config.toml
d_mlp = 512
norm_place = "pre"
norm_eps = 1e-05
qk_norm = true
parallel_block = false
init_std_qkv = 0.0446
lr = 0.00211
beta1 = 0.9
weight_decay = 0.039
decay_fraction = 1.0
final_lr_fraction = 0.0
steps = 9028
MLP neurons of a small language model. Each row is named by its layer, matrix (down: output weights) and neuron, and shows model dimensions 0-191. Each number is 500 + 50 x the weight over its row's rms, rounded and kept within 0 to 999. Numbers have three digits each. A neuron's up and down rows have the sign that makes its largest values positive.
After each neuron's rows, "fires before" lists the tokens most often just after its 100 highest values on Wikipedia text that the model never trained on.

L11.down412:538486521474540510428530469539539526464543535436529479522543542463530535567535578481458477451495484485589525541454500530607430635463563467476452443477524486466505463570479523525378548472441506421554523515555587457557471545504547522478474539539525519525412542532533488508568558517453427542497561452541484458475517599463478542412553448454522503558600520487395452517461476537425631460439500501457476428488514549626615543479526500503553462445442480539490523481530540540553556492389419528525425486428457456447603481475463508547519565450409450436462576607499576505484507437512485452
fires before: ",", ".", "0", "4", "–"

L8.down87:497550540566487534509418513416554518436532496503567515624517463475514415562469456487477502508469467482476545492506549463498511459527430416577549571454480444505502473578468489502477386475496509467599495525482496513451452486480502480557546397547612509453477451491540494510514570540554486511623553426601439450417461428624587446419529498518489414521550458493484459489494435474533399501459453499620577503437500471536543385434510560536528463499543534440528522608507527581531444548455600526529439495561515480458480516454512542537516510536452546479495556484440507523513464434362564477
fires before: "7", "8", "6"

L5.down248:511480456506495504553517542540551476540563552502537518519404462456482566534522577463558484461588592480494477551550529530434526506575533514475455400592540487457466529574458457477544475503506545464522522409360453531468502507562471607488508449492481443449404435535521480376563461445544528416618538524432552449492487421499530533484547469479490514383390463454557493459417531417520557521529478535481572564486483548499435399456501562599507480524476340466547539500429495497398434506547525540503471526492565511498456446518513446495472488539580457563488471537497475520412519565468458506
fires before: "0", "9", "8"

L10.down148:494410516498514395484428541535504443511486588566538522541525485455501442493512455482500447483516541540525575497486447465430492497454545461527523436433423451527538430501608405429578474493453578403524520486497504572495598420388430583525450464520488495553461468513384497537490553482465481520528441469507475441502490541502593497469513456414485484590512500440533469461455605479614444552409514436497467375474529574509559545582452516525472459476526434437495453382415547533493548509461513490524516495510459487563372561476414473540473527624472442502481515514501500486477429576500511490
fires before: "\n", " Apps", " ", " =="

L5.down203:534506478567451523529494526450566461509486534562467506566528475435586446576540479509449553446521523499517513504463514475429594399439481477446435556568505446495455546426434574442465505455550491516537433504455402527570529464543427523508521509483547468539592523471534572563433461454496535345531415643563511471520439574502476508550397522466520524434537502488433480488585439591492533502556529580478494467448560491478436550501497500561553490471542541547459507447573525550539588505418449617538477491398408535457493492543579488514427451417479493474590530464422521484431517468498529491
fires before: "s", " Ridge", "t", " Anderson", ","

L11.down80:487547503414564539523447474502482516514474452489543486455491506412563566534601542482504596522483505475484431445471449530430545353525484484473564529561492572503508523474522514485505491518462466517549519496524372451460512558450391497514527450541521532522576591475508555499439528512476486434495431470533519509417437491522528483468509517607498533543551556539452524478588563469437558529592490498470490486471459588577476524417551447447539528782542535459559573494488547424467474551592516528576493466505495505519496489495430516491502440527558482569455541479401549516490485509515438532
fires before: "\n", " The", " It", " However", "2"

L5.down504:513472468526481524555478514569471518482494487481590585411456536527482474499464438457535509497571546543440485547529521415495458421499457551446481469474403522565523497527539489556491541404469517512475488488581523550529547579452535530549601559508478511469509491487574543465537567368558404515585568529465459504407508571551480483499515510505528459471520438411394504509479568536569529472468497535514492469449454456438476459545459409520485626508499498475537472585498456455462531459459463520527587521451549573470212531456474461528452435486461487494496538484501508548522505501553576520
fires before: "\n"

L4.down443:497459448472581513491405482493492426526502545530533592430533531509475471552567392478477472562576517452462519448562416509481509457509467483490437431510518531496515541527486497493513501414413422487566559544570495538528513440476495434500447526459538451528550502512546509505604537483388465433496512583511447546479433552422502426514578562474552435411475527435516455596531487381643585491462497474550456435489489531546516474648515520476481540415446467479486496434568507459565475512482441580524508539460489442457403504588539575536620445556403472537485478476515487518416476488525467524
fires before: "\n"

L5.down13:451497551484557467503468537499490552491522555509576534492420554517457477438562497465507540504502507460454536555617475453431575416495561548444528440466546485453518534530495568521539518483516447453471517481469497498554566489498525497519466498502566468494558593473506520549510537583509527461517497509569468579555550558445474445495532528556468573558492559481527416492565550425493479522515532492551454578520444511545612487599435486495478524488500507494486544498481582478429510476496510507509530482504535534475130528537553574473571497527564554517522534516481479491507514488468605453
fires before: "\n", ":", " votes"

L3.down348:525505448524410519502475500511415519547531562488553452446487597519562530575468520501460548502429544545507541519575532462483479590530468456429473430556509493599502551405505451527476462477551491540584513497512569501525515399511505441524473467507467460434392548545495526439571396448547440372541583427570481462531457525482477522482491480576531409481548565449426458528556499490415484452480426523538491509442381527561499590441525429505549495516528547536432441507507546413558502575473415504544469455447511526515361516483529548507582405543517549546440511559462428462525480421574513513
fires before: "\n", " Total", " "

L4.down460:416507428526602505556491466515493599504449473572487495550406502564512444562491526540503461459466521486479507542555472476484573470487489412543456569501499486529525495557511536518422529434560486522528482678465504524460591465545505536467434540530574434522598390560462462465404515439505523441555518459533478554485499461471476571483460520565450429489514509578512549563628402532529418478481514451554558519432487520542553523487537442460431495381577493490563591505491556542464502521461539421442517522441537550454500454568451494502561587502492489485528510469492499538414515379413401476
fires before: " |", "s", ":", "(", " (", " H"

L4.down172:521540534533454486500412555479514469506482488584480490541607411536573478584513519510519555559498532434403529513488476553468461603441511508560408498533482468448397454529576506553514539510578531497558571470453423516483420427643564550557571493495526520470325541462533511489539556505464542485504432490446539507545474458540442482563564578566495522504459525476546432483511533505477416471464521485568454592459478469483476440320506508438556505492480431503485460456496541442496468491490590481486503497527493403412649544457555514484482476460480466513451474488470522513567502530541422468
fires before: "0", "9", "8"

L10.down334:514486548457496459476416476569498412436584481398490481577468499454526561554408582476557504519458485494524415464506569441437551526491530460508540537495401523536438522462539565492471407557425485420492482394517488462532436504446584456515515454552506475443453466521513428561463519576581475550544499537460487511447448378566420582479491505499506402542540542524534562480578495490615442495523570471555447530474598539508478621442504477489550457534452570444483486461442365508490479541508556511527539466418480449570411456528531529587467528579474558522496488459489524521547492430421480544
fires before: "7", "6", ".", " in"

L10.down351:505475526576471536555560461514530521502448463447463511563551410581499479575583466472426471447477480494499479558465532497479535488614469488457445513542506478421532479343544504440579457434521571524514541545527504377476587503509523527485519532579557485488519480478476486529449435496615463407505601437499457332515549509429485499478465565473510428535551451483453452461455604457531512525513414529529594364488517496424491449472502411558407468468544466534498552508440493482585524539525494521522568512585547523533447448451543507451498533492474543454550545454489484555537473417484577566
fires before: " "

L4.down47:469393476513451515537449505573444485445493403505570475498490508452445538506478526487518503509492457434570523459552453460534479484640507495460460497494529537416517565437538523496483443443542516482547464501352524506486430484563515577434569476547463456603344458489514422493536401509578496481517550483462574468498463487529528397539453628557530465511489440512548481501526567365503518400469487506530413458467503521486451508362500462472530605466471487568480512466527532492539523590521451478595513477426578503421565533458484531473490535553523464581506482431471478587526470459486551526
fires before: " ", " |", "."

L8.down144:485456452519488608528513520503509509412524476520463541519421480546400521485532584522443401587465457518425521555502550415522533524485428464532555522430535549410506440490543370477535489455468608440535484525519451534512557500526482497446411441530482408588534381544500492557468568486545465458503616477494474606496433524537493526458534508510503486495527469510614539424532501497448493449546535534641436474448441465486486519548517489482510478513464501435535463489460515436420439470501470518415432488469490542502419426573351471409439555431531512404554497460522478456524487539509441529
fires before: ":", " a", " |", "s"

L6.down10:495508582460485505419455504441510488463594583554427445489577566513515464497540477528538518542409530491442464494518547466495478506414514500527513498490549540532455446428494434529526412581613501490419547536433549539442460426558526569562575528576503464488326463516435512557502450479477486526535516567477487557476544459488461536535468634446535550507505429521546507454521507465483471448513489536526468424493532450503519453455492475504484465505526487533461551474578509456512478514569466520498441495524518512651697553505540561414529576543534565504549637557477502483564412483490533563
fires before: " ", "a"

L3.down174:502410510434525436538534492501426567545602500593473410483447448473501480551434528460488500649535554450500505567529445527401505502500416437404427500514544513484438509550515478525506509433470507510441481547496540498536522528544510496475500457484487421468334507531447397425472501576502543475511472501490430513525587453481600430388467508389504473515496533517475548515432549471630498406490504475441545548461485510515522549452511417493540543469612433519500462440506523513500483518382454519473518540457487477478496624594536607445552541470523456571500469496517473544444544484466533465
fires before: "ed", "s", " on", "ing", " of", " "

L4.down186:577452542519527453497433516556467440414556506553512472473436487470491530548491533483531502529503471448583530494486503445487449496560480553490429481486498501519470588535606568595457432514491444538465529533419488526491436461564524582463581493569541466566304454409457472487579413561565561502533524482480556487433510517487464469590502580590444468537424474483591497575516536435458463409555500529476396505447491435501510502331535412511477503466511421579474495439464436480441551514487475520583492516478468574422492493456499508455531591545529493518529463426543504557548455492498516502
fires before: " "

L5.down29:556513547542479413496544504514518530569493553517459442452479527476544486516479465546509523411480550462466533462498466595391443487559555457455404509557507527512422632516454473505434506487509516479653501546471504443446469464541486428510542443459472546533367488440525453449424486499528487514555476545472550498471480391535491533494395546516452432534529414457540496496507530507385486463481497399519562534515515444499474527419500497568469479611521474436494428453427529491378544476499534484446479522601500434471638493458542451464474458621449525530532436429447442507545521433462443467
fires before: "9", "8", " ", " Best"

L5.down81:575497485507490496510454508529512547536477510490482459528464508560491510546472522511591532492445474505477592534488573447483476521508560566569468563498481533400489408449645505535437439421524527487515563474442521497567497423522475529486443502522521440490329481470491428513414492459425570485507467547474505490426537504447495422517520551485555413526595512455577492513461537475630493462569487550498482582415453525556536506310639559509488504435464459467515504490484420476403454502493469486497466575512562518506632445452584523476476485445522485532515430490457571529457460518506517438
fires before: "9", "8", "0", "7"

L5.down413:549493441545446501519433395534474548484414478535604599396588526383465472524491451530440498434525473526608577487555560461500510474443446514447497440556406525439476567468495539465483517461502547482535410534508569543483465444453470477510469516528487505504459524427466429472530515561477474531591512628478456582481510582507579435398512500498518472508535478434482488454461492543547530576469422505588453516556504505568491611540489446389461511461476450584441523461474465449534578450543449500505483483538471517565403460504595554428445533461578487434502568497520476568492447510472535590
fires before: "\n"

L5.down380:501569550499564436470461488409424508499486634518492451550491482516451510450540540488481509551472456490489464435505483521517455418503535496465470519618394454598447459521450548531532553398493479544447472440526500509455485548454515490483437391542516577495444471423475469466502485559484495481565546437541500561528538465467494546511419466403374556404500529533420435493436523484460436475535427460529451495442489471475464444377450478515576518566447466501574645538580478483531528490557553412506560453494540452490348439481569437474468457453518516479495492509602478455516541437446500498
fires before: "\n"

L3.down333:522453563479474422513495516518501575512530494514568564472543506441416486488562447474570526523546581519473443541539478510415524319509480512438454538472474526501487541475569487492536524396501433556550475502549458555530525485524539502511457495499440462504489549473493492471450438480485522425458505458522534496484447452464456467533526465494469483449504521494479467526494509573572484522486515434512514498480436570527574559429571449459540558623478564499433532521449535444458484456465552479510537506466510553479143459432494546499466468492431510573536441544496527451493524505485440488
fires before: "|", "\n", " The", " In"

L11.down114:499525461443550508511520464540540474482462511495448462423548475441558521567498455399478446439471441404566549533552486552520419468448494553547419482536513561446527489558518579525474427543465486474474450594411555543575426557525492598516496485544571434441463569519449536550475468483420553472447547612386447471467529538459486485528421508433575601492551431525547461513541480516389551539522561496476512495459484523562457490459484481540378476544531504492542593440519456483501416476490540525560444548407450470477587519534563561405551446519396528447487430485484466528435444461463579490
fires before: ","

L4.down419:614480470507552497523455560421433467499504552521513479592404498560509502443448552494505612436462525472505504556536464459482487526447478454549458502476569509509521538491526533564478507454489561453627509473466478479500524482502454544488550502441454442461488463579528472480519522508455520403434535494422469481471449500457481517443447451560477518582534573528581523508500481485625550484570401517403498426345495493456430593405482458452496549567501442502447565430549432482457504490473558413522460500513501546482317515603608489468519528527514520558535549469519488504621535544460539501
fires before: "\n", " the", ":", " "

L6.down405:550411424524449534488451535491559491440468459544614410635525418441620506521526521446557492470406529596490511489480479431466471548525507496576583509538404499537481501566553557600549404552530502517483585566512498479476449502456492589507540461527456507444455483437480521540511456598560541545474525485572452547569530513464532522500425503559505464590455433464579551475494492475457520505546495442499490486499547402562440536574512540541537424548534540455558542525488489522473402560468489556578405410517546523471534404530458518477465553442504530568463534469439520427530578530408504532
fires before: "7", "6", "pur", "8"

L6.down97:518505420435497452521482488504514519481450570505475522537426492430506443557517526545548522476585536460543388569459549484515540444482489548460495541498429434544424462536524511459468487432499392527514501469662589514502532505484501401513438477582460464482529515496561555465395444474426569471490532561455460518480516472548447540529418367460464502461480498420500494522490582502450513504465416475528507496531474538480511417471502464556536676487519526568533495573473534509478471527503453448564421523476482556357372534468540514469618446462445513528442495573529498574580550447503462463
fires before: "\n", " "